config = dict(
    n_layer=9,
    d_model=640,
    n_head=10,
    n_kv_head=10,
    head_dim=64,
    d_mlp=2560,
    vocab_size=17524,
    activation='tanh_gelu',
    norm='layernorm',
    norm_place='pre',
    norm_eps=1e-06,
    positions='learned',
    qk_norm=True,
    attn_scale=0.125,
    bias='all',
    tie_embeddings=True,
    parallel_block=False,
    init='normal',
    init_std_qkv=0.0213,
    init_std_o=0.00503,
    init_std_up=0.0213,
    init_std_down=0.00503,
    optimizer='muon_variant',
    lr=0.00172,
    lr_mult_o=1.5,
    lr_mult_down=1.5,
    beta1=0.9,
    lr_head=0.00593,
    warmup_steps=0,
    schedule='wsd',
    decay_fraction=0.803,
    decay_shape='linear',
    final_lr_fraction=0.1,
    batch_tokens=131072,
    seq_len=512,
    doc_mask=True,
    z_loss=0.0001,
    train_tokens=628300000,
    steps=4794,
    dataset='wikipedia_en',
)
MLP neurons of a small language model. Each row is named by its layer, matrix (down: output weights) and neuron, and shows model dimensions 426-639. Each number is 128 + 24 x the weight over its row's rms, rounded and kept within 0 to 255. Numbers have three digits each.
A block is one neuron, or neurons of one layer that tend to fire together. Before each block is what it responds to, as a language model described it from the Wikipedia text at the highest values.

Responds to: Periods ending abbreviations and initials (vol., Pos., No., St., Sgt., George W.), plus pipes and colons in tables, stats, and lists.
L3.down162:141140123139114109159152149156121115131151147119098139121129123132129141114109101128124126154157136113075124110134131111116122130115116085108097165139112182117104116116125105137137127076088141137111145118083171151115109121111143156111135104084108115102153124138108134110116124153122155134120090153134133104121149157092093143126112104137109147152113092106111117126167131179085095145127107103132121119152135121116156146135105136110120119100159134123176161135148159152123168143147137116130133160116171094137136120109112146105162111087102121176117123156105135145115124120155140133133121125113102107154128156103111138139149185140111111110113105058
L3.down953:121127153074132118148102131145133075131121095156150117141131113117093208137156133089137129153123124177130095133095168104122155069172106122153135148100115187107157075094118161140121114100140106167129158092113160140138130159073130142165131112146131143163127140142131114128098120158120146083120127122115107164141113134100111114124096162127135143101134138180127140134090110142126098159166133136136095112155116131137141141116096128142124120129124151105134118135122132141059126149138159129127105103111107176147118127147150150120113162100128095203127151133110125143122168099139136149147095124111076144154140142136161169070187192149133121144158111085
L3.down1176:070092142112154093152145144133110097126168093135114109129141118120131138177133124131117149137145121130101111116117155152128137100122109096127137167099118131125110082177134157108125127048043110117149120126094176136111146089098163150150136121141134154115130121136166134168139084112150159103093139137078098164117156157138100134114154169156143124097136112116075137149124153131094060109131128114135136126111132111115149088145093096105098106097150113183141132125088147130109138132098147124158108154098129158134102140147097143120114129158107113116114150181124077112131115119108148139121130173124122150151128146128106155133123140098106100163165082159
L3.down1714:130121111116097152105165118118138096143135163090166136122134128085131131145139117136150107142117126129069142109130142090155167102184143088127153082105114149149121088161109122140135122121102128111166114134121164155176109130151093126136107120130129125131087119079108138141088152156131148117138077130109119093089110136123143103108130088149129171129094136140122115130121153160121078112128144108108089136110135080101127111171131095153135128134172128131100137147149114139164149116111142171149121127130130142142100165141127106120137114088087118127126151136134155113150175114112099112119138198136139134088175149157160142141096146087117136163122109131

Responds to: The word "The" (sometimes "the", "As") opening a new sentence or paragraph, right after a period, line break, heading or table bar.
L3.down1137:089118126143135110147125143144144095150121135142118102169107140093168108102136146119186116072087113120108107101143090157109163110153195120138116081136083119110140131106090106149140133136113159150149106129082091139069117133114130101167105095152152161128128149113101125116144129112124132106130104126134136163171112129151140109136113146121118108160131089121111093094153123064145174121091137167150143085116138138099125128157120139084114096116153155162178147123086091098139150111137133153093097112134122097086146110135164131125114121096101155122170131126151118156156146173128147123126089167131133127100124166108108157113100147141137156138152114108
L3.down1158:120133103117115149100098134107145112199096165147084114142123138091099095123146133131074116115096125120129107137061109190108132109101130104100133123106166102113074134138137132141128140149158078130103093177134135123110103137133146151134118162129114116128100142131128144107128118080130114084150162137147155118142061151119140133128165092127133139128115163119150151094081142199165139127114153107137122119143102131139150112101140120168093112143129139138129148123146125152084147119131202144134154103139114088148126155137124086134148107143121114133108132098165121118155176144145145103112132151128186134137114115122118106141162136128087184130131138144
L3.down1592:133130148129117117115159105149111136097100104138135106157108120110118123122115154138218145108123147107149134163151133118161144123104132169148096154178166104125110117163169111129096192107124122123125127122111111143136144110106109132131121125140148135098131150098120107106113105106132135100113139119155119163130128126118147110140136194106152112100113141171152148091145125115130093153125120099156153134142127099144126141082112129111134145118085089126149185095114124143125092162098111128120098138147115083126118136143101091163120126098137139094143144100133155182196104122138120143126149135119187085108154119112108151102085153128117137107154124109
L3.down2245:136141092167142098098150102120164126107114117138122129133115131091162114118138121139123142116125170128119146076101099155100186120126127115131125133094078118126130131118162090118140149182132151134126123155107151159131133119173097132101128111126137109119152127140130145139107096174122103116151141140141111119084099121157168122145128135095095115116089146126126160172156114118108130128110088133144150136121152124130140181121108161151104168133119124135108139128120110162137110126077151096143128116132123099131116155153159065143121150119117132098145158153128154131145152138160124150100128111105120145137136170114124093091118122149110129129105138132

Responds to: Punctuation ending a short abbreviation or field label in citations, tables and credits, such as vol., v., c., p., Dr., Producer:, or column bars.
L2.down978:116125145111137107110145152147139125091153105117144127102126138112140103085149115119156156175114137163102075091123159133125139117114136159118150108133100147139082152150120183091126154116108122142111127089122166118109163122122142171149110121145189125115146135133154132159134123112150096120133123138186119144103166131082194127142108131153162150124134109149142131073099110134151115158118170130123175086105133107199115143114134132161144141128128139135114118127116165141132137121116151149130130109082113132141125109160099109157119123120124104106149165162143150112143104123077141131125115147152153135119107165079134132142124148074117101108180149102
L2.down1003:106148144136107089100101094154167109145109073114099114150119088125134127110140121145099119160095105102128076122173167136135146142121138100125111120091134129155096085133129135097121113118064080102132139162080143114115129176142089135097163129155129156106135166142120141153108164137138127098125164142115101159152117115138123164134153118120149111097127116142145148092144139115105099129120158067138084077088128140093129159094118131134110122136133110169124107124109137072148121126096181144125109129072153169116127100111122083143126145122128111107102143164140125153116121167151158125129067161150125105121118127141139149085142114126163085128142122141
L2.down1056:170100128129163131074138128116123166139140081092108096095122154123169117187084134134123069127122100144145178139134165087133138174108173062118101113126168099137083113152135140122138143105150115101140173115071117148118141116124147098099107101121132095129130149097136119145109155119126068111120140140088138129128143114149105126116140158140161109157117125148131155110106101156115103171116166129113162135128112135161113148099143139127122127132119139152131127126062121130137133123127140128158129124175132120149119096097122119178113126125113127141154170125128124173118150138141126101125136139135154128140125136129141142127150110135151086171136100113
L2.down1171:102140169131141140151158124163138129119157140172098121147133122118081104158149112114121127113103137121100141113090117145141082089159122133120161124110141108138146106168122153134135110125143152146124162120104123152100077151122133157129117104101106142148123147123099122137132130156114097120128130127131097085108139164137094129155128131141100134093125143127141134108142088103140073136191128054132126127147143094152103145109137115076150131146143166125144133102080108075132150133132145136124134125126107128116082133128065184128165139123116095140133089141132111133131126101112129117116132142137142130141088153133101108175170169116140117146187127116
L2.down1327:108110121159148150140143139120104123143115129122100146082101089095147107148156163121150094083155129139117134135141115124163099141128161113113156124141104157169136138095141139127129105089114124093162138155130143108166142129141125140117137092138100106115125169085105138134143097095099147154136132117097178139117117090100127144144154134154129146104102113136107144116131123109126108147131124115142113116104111129141139159077112136117133123117136141188095085121107170124117126095101149112130094147164173149103156129101158120107111109110137184092122134106140122196172152145122134154128084125112170077136161129131146067094082149126095082091141112144
L2.down1528:138081133139132088152156166113162144082153119117135163083085160088149119178125102103105146123108088154147118103105153121099127124129107111098144138098125128114160099120150182133161157130106132154120157100129156111142127159136151144095122140145097113133166122163132101123148115129159139099115156150155153102130103148136135122156124135113146091141135150137115127159148136114123090078157090087131110118096147128150124122154128094102106094121097122124094154114107094120146113160108110130101125139091123139123141140131102125142146129102098119145114126143142112151126104124132109094148135121121099109106137141088123105110190128148132105112127119119
L2.down1842:130083135112145134141137086095140130157169101105149086144140128146152114102150096084123114103079134094086128117121129120138108146147104134125091115121092114129162119142129178116105159089121124133146157125160117110144107113125138130155129143137120134169087138120062154090141098120157154147106084137106152157106141084119079145115109115119168108142132121103109137125139134115127123144142113140134127147087129157140138078114131100126126173108123082146092122143147100138109144100108116158142135114122114133121095133114157129118147069145146099124142123133136113095128127150127117135088127111139131130116142146128142142149150131139088160111070097132
L2.down1928:105121142152145127149120148115135132129133155128164101117110138090132143123155117106111118145140139117135098120142136139157098120140148118138114153121134158109090096132162088119138111117107132155100129108114147140137114121120223146140130093123100156127086131134105149184152142095107134131117094135126074111082134116120132103122117114122118127129152152093098113148106144135129116137145127089159126116168117122134124138124153141130126107166153118145128127159115181111097134162172133119106103158054072141142109113176121173116139113117114077138142174087146127157149128169088083103100076131134128066158143142143133120119125127135146107129091148157